{"num_hidden_layers": 13, "hidden_size": 160, "num_attention_heads": 5, "num_key_value_heads": 5, "head_dim": 32, "intermediate_size": 640, "vocab_size": 8192, "hidden_act": "tanh_gelu", "norm": "layernorm", "norm_place": "pre", "norm_eps": 1e-05, "positions": "learned+rope", "rope_theta": 10000.0, "rope_fraction": 0.25, "qk_norm": false, "attn_scale": 0.177, "bias": "none", "tie_word_embeddings": false, "parallel_block": true, "init": "orth", "init_std_qkv": 0.0475, "init_std_o": 0.0, "init_std_up": 0.0475, "init_std_down": 0.0, "optimizer": "adam_variant", "learning_rate": 0.00223, "lr_mult_o": 1.42, "beta1": 0.9, "beta2": 0.98, "lr_head": 0.0103, "warmup_steps": 291, "schedule": "wsd", "decay_fraction": 0.643, "decay_shape": "square", "final_lr_fraction": 0.0, "batch_tokens": 32768, "max_seq_len": 256, "doc_mask": false, "train_tokens": 202300000, "max_steps": 6174, "dataset": "wikipedia_en"}
MLP neurons of a small language model. Each row is named by its layer, matrix (up: input weights) and neuron, and shows model dimensions 32-127. Each number is 200 + 30 x the weight over its row's rms, rounded and kept within 0 to 999.
Before each neuron's rows, "fires after" lists the tokens most often just before its 100 highest values on Wikipedia text that the model never trained on. A number after a token or word is its count.

fires after: "=" 37, " =" 22, "'" 16, " votes" 4
L10.up131,152,204,194,232,281,164,184,228,252,211,213,179,169,194,204,196,187,203,280,149,186,186,265,166,220,229,208,236,201,236,187,193,253,226,230,286,177,191,234,183,144,184,186,195,190,206,203,213,230,180,181,175,176,213,241,189,214,212,196,182,203,174,231,204,162,212,197,153,207,167,192,193,185,214,181,248,228,242,187,215,199,157,171,226,210,201,224,231,210,200,199,176,174,135,182,225

fires after: " (" 53, "/" 6, " [" 4
L4.up615,207,224,204,232,205,255,225,176,181,161,251,222,190,233,211,211,191,188,151,182,188,187,285,174,224,157,193,210,207,185,161,208,223,225,192,226,226,176,156,210,212,173,190,236,153,172,260,181,233,173,145,199,171,210,150,211,191,207,179,202,208,239,236,167,204,145,191,243,200,217,231,170,206,134,157,213,195,140,250,146,201,241,121,255,212,183,160,254,231,208,190,210,239,212,205,214

fires after: " Institute" 16, " University" 13, " Department" 12, " Ministry" 12, " Order" 7
L4.up451,186,200,253,191,178,185,195,184,270,217,178,197,185,206,212,160,160,153,179,167,200,210,242,217,221,206,219,235,152,193,170,238,219,189,225,229,280,190,191,178,155,218,188,209,195,152,199,199,182,245,207,160,274,234,232,234,206,212,220,182,196,192,165,173,222,212,196,189,192,171,140,174,178,229,241,168,186,212,175,231,184,216,181,181,221,150,167,156,212,199,169,224,218,220,218,195

fires after: "\n" 20, "\n\n" 20, "-" 15, " \"" 13, " (" 13, "=" 9
L4.up634,185,196,217,180,208,238,220,157,208,207,200,152,160,202,255,234,175,216,190,214,205,195,214,254,161,180,183,217,216,153,213,182,170,234,277,202,226,199,144,236,167,210,179,193,169,236,214,226,226,165,137,160,231,235,200,197,203,180,218,206,214,236,213,163,210,151,191,152,179,205,229,173,200,220,198,211,167,143,223,190,230,187,214,220,216,210,133,180,174,201,181,235,216,187,159,200

fires after: "-" 53, " (" 18, "–" 13
L4.up219,184,244,229,199,186,165,210,133,284,223,206,172,186,238,204,218,205,196,184,206,184,198,226,166,115,147,217,212,238,237,235,185,261,219,235,195,230,189,168,237,187,158,229,191,146,196,184,221,238,184,204,179,205,210,145,209,241,159,216,162,211,203,170,221,206,186,200,239,188,217,226,152,170,224,206,178,171,152,302,206,171,179,180,224,165,175,173,202,226,145,155,218,191,242,183,190

fires after: " Institute" 19, " Department" 10, " Ministry" 9, " Association" 6, " Journal" 4, " Museum" 4
L4.up101,207,145,224,247,210,223,183,179,174,201,239,174,215,164,184,190,182,197,150,198,159,200,217,169,225,218,209,263,154,210,190,216,204,197,199,164,221,174,146,187,210,214,201,160,206,178,216,212,210,222,193,173,283,223,215,246,189,130,196,196,193,206,184,198,163,228,221,164,196,226,153,250,217,218,202,140,197,160,178,169,223,254,201,255,181,176,132,213,227,176,168,179,245,197,221,177

fires after: " (" 46, "-" 18, " \"" 10, "/" 4, "be" 4
L4.up78,196,199,217,236,211,207,209,139,248,147,250,207,168,159,146,169,185,156,164,166,217,204,247,184,223,228,187,222,214,165,141,223,176,236,212,195,185,247,271,173,209,187,166,213,149,201,238,210,170,154,177,141,241,175,199,251,222,219,169,153,203,204,249,210,183,154,137,202,207,179,222,190,167,178,210,235,199,195,262,188,215,228,170,184,236,225,176,212,213,234,219,215,219,144,198,249

fires after: " (" 38, "–" 28, ")" 10, "-" 9
L4.up108,223,255,234,204,254,165,192,190,213,231,218,161,241,237,211,183,219,150,200,212,243,194,266,192,156,180,193,263,239,204,207,236,209,205,208,189,202,209,218,195,172,205,177,177,136,209,210,172,213,148,175,157,220,206,208,155,230,163,213,194,188,206,209,180,190,181,162,185,186,148,253,167,194,222,211,206,157,196,202,221,188,233,214,171,178,247,139,253,211,173,196,258,189,201,160,160

fires after: " 18" 19, "19" 13, " member" 9, "18" 8, " part" 4
L8.up212,242,268,212,252,224,194,211,186,234,186,224,166,211,227,261,170,190,224,223,200,195,208,223,168,186,240,215,235,160,134,146,173,214,203,211,204,191,222,230,149,212,208,196,181,195,204,225,221,199,158,193,182,218,294,176,240,241,193,237,170,175,190,175,194,133,189,146,226,220,194,177,186,171,176,261,256,257,219,179,210,213,208,199,204,204,188,201,235,222,148,178,248,216,169,132,249

fires after: "\n\n" 96, "\n" 4
L4.up372,205,221,252,265,201,182,219,174,233,177,207,177,166,223,219,225,193,190,220,208,195,215,208,174,150,242,258,214,207,239,203,203,204,222,195,187,166,153,187,180,213,186,215,181,165,151,258,216,175,175,171,179,200,229,185,196,223,159,173,190,202,242,189,211,219,188,214,174,252,183,215,205,179,151,231,179,252,222,232,240,204,207,151,209,187,141,206,246,189,231,163,167,192,221,194,247

fires after: " (" 24, " \"" 11, "=" 11, "-" 11, "\n\n" 9, "\n" 5
L4.up5,197,192,216,152,233,190,200,171,236,130,236,203,203,176,197,177,211,167,200,201,192,260,182,195,151,184,191,192,249,211,206,234,247,209,264,250,230,238,174,204,218,210,173,215,193,163,259,194,176,179,147,197,197,217,211,197,239,175,182,118,263,189,209,187,227,169,186,230,229,188,201,225,225,177,225,241,230,185,246,219,213,166,167,205,227,205,215,255,216,188,168,209,234,182,230,193

fires after: "=" 23, "-" 11, " \"" 10, " (" 8, "\n\n" 4
L4.up617,234,201,202,213,168,210,238,128,225,181,202,232,206,234,178,229,196,178,144,219,186,203,194,116,210,181,201,209,193,229,154,196,250,214,215,180,211,206,189,192,196,210,173,226,207,164,216,163,174,147,159,188,252,216,205,205,219,178,214,156,225,205,215,188,170,177,183,199,229,172,154,197,241,207,245,247,249,159,218,191,169,210,174,207,257,240,165,195,210,228,181,194,188,175,211,163

fires after: "-" 21, "=" 16, " a" 8, " =" 7, "–" 5, " comp" 4
L4.up250,177,191,218,143,203,182,195,203,198,222,246,177,210,145,227,161,182,188,169,192,240,189,192,195,154,159,162,210,201,200,177,185,238,229,227,166,201,185,198,197,174,201,168,220,206,227,222,229,223,192,136,218,184,211,181,196,195,190,250,127,216,213,239,189,236,184,213,186,220,169,214,154,194,195,175,229,191,203,279,256,262,201,207,116,191,243,216,166,196,155,205,223,216,208,118,236

fires after: "-" 66, "=" 6
L9.up238,221,226,237,191,192,188,211,173,271,192,205,145,205,188,280,164,216,202,204,256,145,169,180,169,189,176,212,269,203,192,219,166,258,140,206,230,167,214,202,227,178,215,225,205,202,186,226,173,224,186,239,193,184,216,157,189,191,216,235,161,153,154,135,229,189,193,189,102,177,187,228,217,195,220,199,235,217,191,282,170,217,189,207,193,243,243,181,210,232,213,158,188,137,210,192,188

fires after: "-" 19, "=" 16, " \"" 15, "\n" 13, "\n\n" 12, " (" 10
L4.up386,171,212,202,251,227,213,197,173,180,173,192,192,211,233,206,212,168,222,161,234,193,142,221,214,150,164,152,256,273,238,201,211,226,234,213,211,183,252,181,235,181,213,183,180,190,208,250,212,174,175,185,202,219,232,155,168,179,174,211,196,209,259,200,202,201,192,191,174,140,206,219,190,217,139,232,231,209,166,213,212,249,142,193,223,254,234,155,203,193,156,172,203,206,211,204,215

fires after: "." 66, "\n\n" 12, " the" 7, "\n " 4
L4.up156,190,230,213,238,220,161,148,174,202,149,205,188,230,206,227,210,164,220,183,158,176,250,204,172,170,219,226,233,219,220,142,204,254,251,197,248,254,192,206,167,234,183,202,197,212,171,200,181,183,163,148,199,211,232,229,164,268,179,190,229,214,208,224,212,232,177,219,218,252,177,153,197,221,199,240,189,189,179,194,217,238,199,164,214,188,192,232,198,204,165,190,190,251,191,175,218

fires after: "-" 15, "W" 8, " (" 8, "rit" 7, " \"" 7, "S" 6
L3.up165,184,217,246,258,216,197,174,129,210,230,213,222,152,196,173,202,199,143,169,194,206,235,237,226,200,140,274,220,154,244,198,175,215,229,251,173,197,241,179,256,202,160,202,234,197,218,194,195,186,165,147,219,194,196,158,170,200,150,172,192,186,187,212,199,169,189,235,228,180,161,195,223,148,216,215,210,212,158,248,236,246,206,176,191,202,157,150,221,260,193,190,236,221,174,161,236

fires after: " was" 26, ")" 22, " is" 5, " as" 5
L4.up601,186,198,200,218,242,147,206,189,200,209,235,107,187,232,220,205,170,200,225,180,226,225,250,177,164,151,257,204,243,117,179,194,235,239,238,228,168,193,244,177,204,165,197,184,174,167,228,180,170,171,201,209,223,228,195,179,189,207,187,120,207,210,187,176,200,215,187,241,150,202,222,221,196,150,231,223,199,159,207,195,173,207,178,172,230,194,173,199,229,270,194,189,188,226,149,169

fires after: "\n\n" 67, " was" 11
L4.up600,199,224,210,256,230,169,237,207,195,150,183,178,177,176,171,236,184,222,228,164,185,230,193,181,180,182,242,215,141,177,130,208,198,162,199,225,173,196,173,134,212,172,211,200,163,114,228,183,185,246,194,201,199,242,235,241,193,205,227,215,177,163,182,237,174,166,150,132,239,170,166,225,221,181,249,201,188,211,215,204,160,259,207,273,174,218,178,212,203,233,185,205,178,172,148,224

fires after: "\n\n" 96, "\n" 4
L4.up15,198,214,230,249,208,191,196,161,201,195,142,159,233,240,230,194,154,212,248,219,178,237,152,215,164,172,241,183,201,221,139,169,226,241,202,236,168,160,203,188,193,191,202,235,130,102,242,201,214,216,155,206,191,223,241,161,201,166,189,206,174,223,175,212,234,215,203,164,212,210,205,161,219,175,230,216,209,187,224,203,164,228,183,213,181,208,208,247,167,211,164,192,204,201,240,230

fires after: "–" 28, "-" 11, "." 11, " \"" 6, " (" 6, " God" 5
L4.up561,227,246,199,227,163,176,182,203,187,196,213,208,217,241,205,191,183,184,149,188,176,195,198,230,205,203,228,194,233,261,191,252,185,215,203,184,201,216,178,201,197,187,175,224,118,203,233,213,209,231,219,225,247,196,106,201,219,155,175,189,281,179,227,192,196,169,176,230,174,182,254,182,254,211,229,129,157,220,193,149,180,275,215,235,237,185,195,223,219,181,180,186,176,205,236,170

fires after: "=" 35, "," 23, " =" 7
L10.up632,204,211,209,203,219,205,258,215,202,199,173,165,236,182,192,152,186,194,168,234,220,208,208,220,192,225,245,183,188,244,130,200,206,177,156,265,209,249,201,183,234,151,202,258,213,160,234,214,162,212,198,199,195,217,162,200,244,185,264,193,212,130,195,220,166,232,155,156,194,188,209,191,229,187,238,210,182,239,200,191,135,210,155,206,221,210,185,202,192,195,166,209,131,217,182,276

fires after: " Al" 24, " University" 23, " Ministry" 12, " Court" 5, " el" 5, "Al" 4
L6.up586,154,218,232,203,235,201,198,187,189,156,205,195,185,232,219,200,168,103,167,171,212,189,211,195,163,162,228,234,220,180,205,178,271,167,131,230,264,188,193,171,203,242,244,267,172,166,195,190,172,191,226,212,226,224,187,220,198,184,201,219,216,269,180,200,218,187,177,179,259,130,157,160,187,205,198,171,188,232,162,164,205,213,182,212,205,184,180,209,275,218,159,199,186,203,205,214

fires after: "=" 76
L4.up521,194,213,228,181,248,202,241,228,209,198,221,177,219,214,244,209,167,190,205,171,193,199,256,171,191,212,180,233,188,193,206,181,186,201,167,250,210,212,179,208,206,254,215,155,238,225,213,200,134,176,218,175,178,197,243,191,194,187,214,167,192,187,244,229,176,194,153,170,241,221,245,227,234,217,217,256,212,224,251,187,204,140,145,193,249,223,199,228,211,218,185,177,160,190,173,248

fires after: " (" 26, "\n\n" 25, "|" 7, "°" 6, "-" 5, "\n" 5
L4.up157,194,225,238,220,170,240,196,174,186,181,250,149,180,185,234,139,138,196,188,168,235,230,261,202,159,193,178,179,217,223,167,180,193,201,192,210,209,199,210,230,261,213,199,194,156,160,208,158,133,128,172,158,221,246,212,214,225,160,173,181,200,169,177,168,175,198,188,268,238,203,241,125,178,183,173,227,187,164,213,169,197,222,253,208,231,192,205,237,188,241,187,175,205,203,174,206

fires after: " is" 31, ")" 16, "," 12, "i" 7
L8.up177,211,214,225,207,190,209,197,191,162,209,236,174,158,224,230,196,194,192,198,224,195,258,249,179,227,191,271,204,250,251,127,226,161,238,260,227,235,173,231,184,178,194,218,189,127,145,260,217,148,161,227,192,223,226,175,169,209,172,214,181,204,171,185,155,193,220,169,181,176,188,230,217,210,217,217,184,250,168,189,199,202,243,177,204,157,190,163,222,228,195,222,166,142,216,190,211

fires after: "\n\n" 73
L3.up444,216,223,226,244,246,189,188,162,221,188,202,165,180,160,167,195,173,179,218,244,138,162,246,182,141,188,226,208,206,208,144,187,179,193,162,239,189,177,206,213,159,224,200,242,173,147,258,170,147,219,180,167,208,189,223,196,212,237,204,207,196,197,168,173,195,190,184,201,220,165,192,164,227,171,260,195,216,166,209,136,205,253,226,263,207,207,171,238,262,183,121,222,220,181,201,206

fires after: "-" 26, "–" 15, " (" 6, " |" 6, " March" 4
L4.up331,250,199,213,207,256,190,222,185,182,196,158,233,205,244,183,218,211,163,231,195,173,209,194,243,172,191,227,188,209,203,183,234,209,206,180,195,192,234,166,217,172,186,178,258,216,195,224,215,228,195,159,181,182,186,122,206,192,190,218,175,185,178,219,235,180,232,187,235,177,166,208,160,215,185,246,206,210,143,228,175,188,248,179,253,184,183,200,226,261,194,162,208,169,184,157,222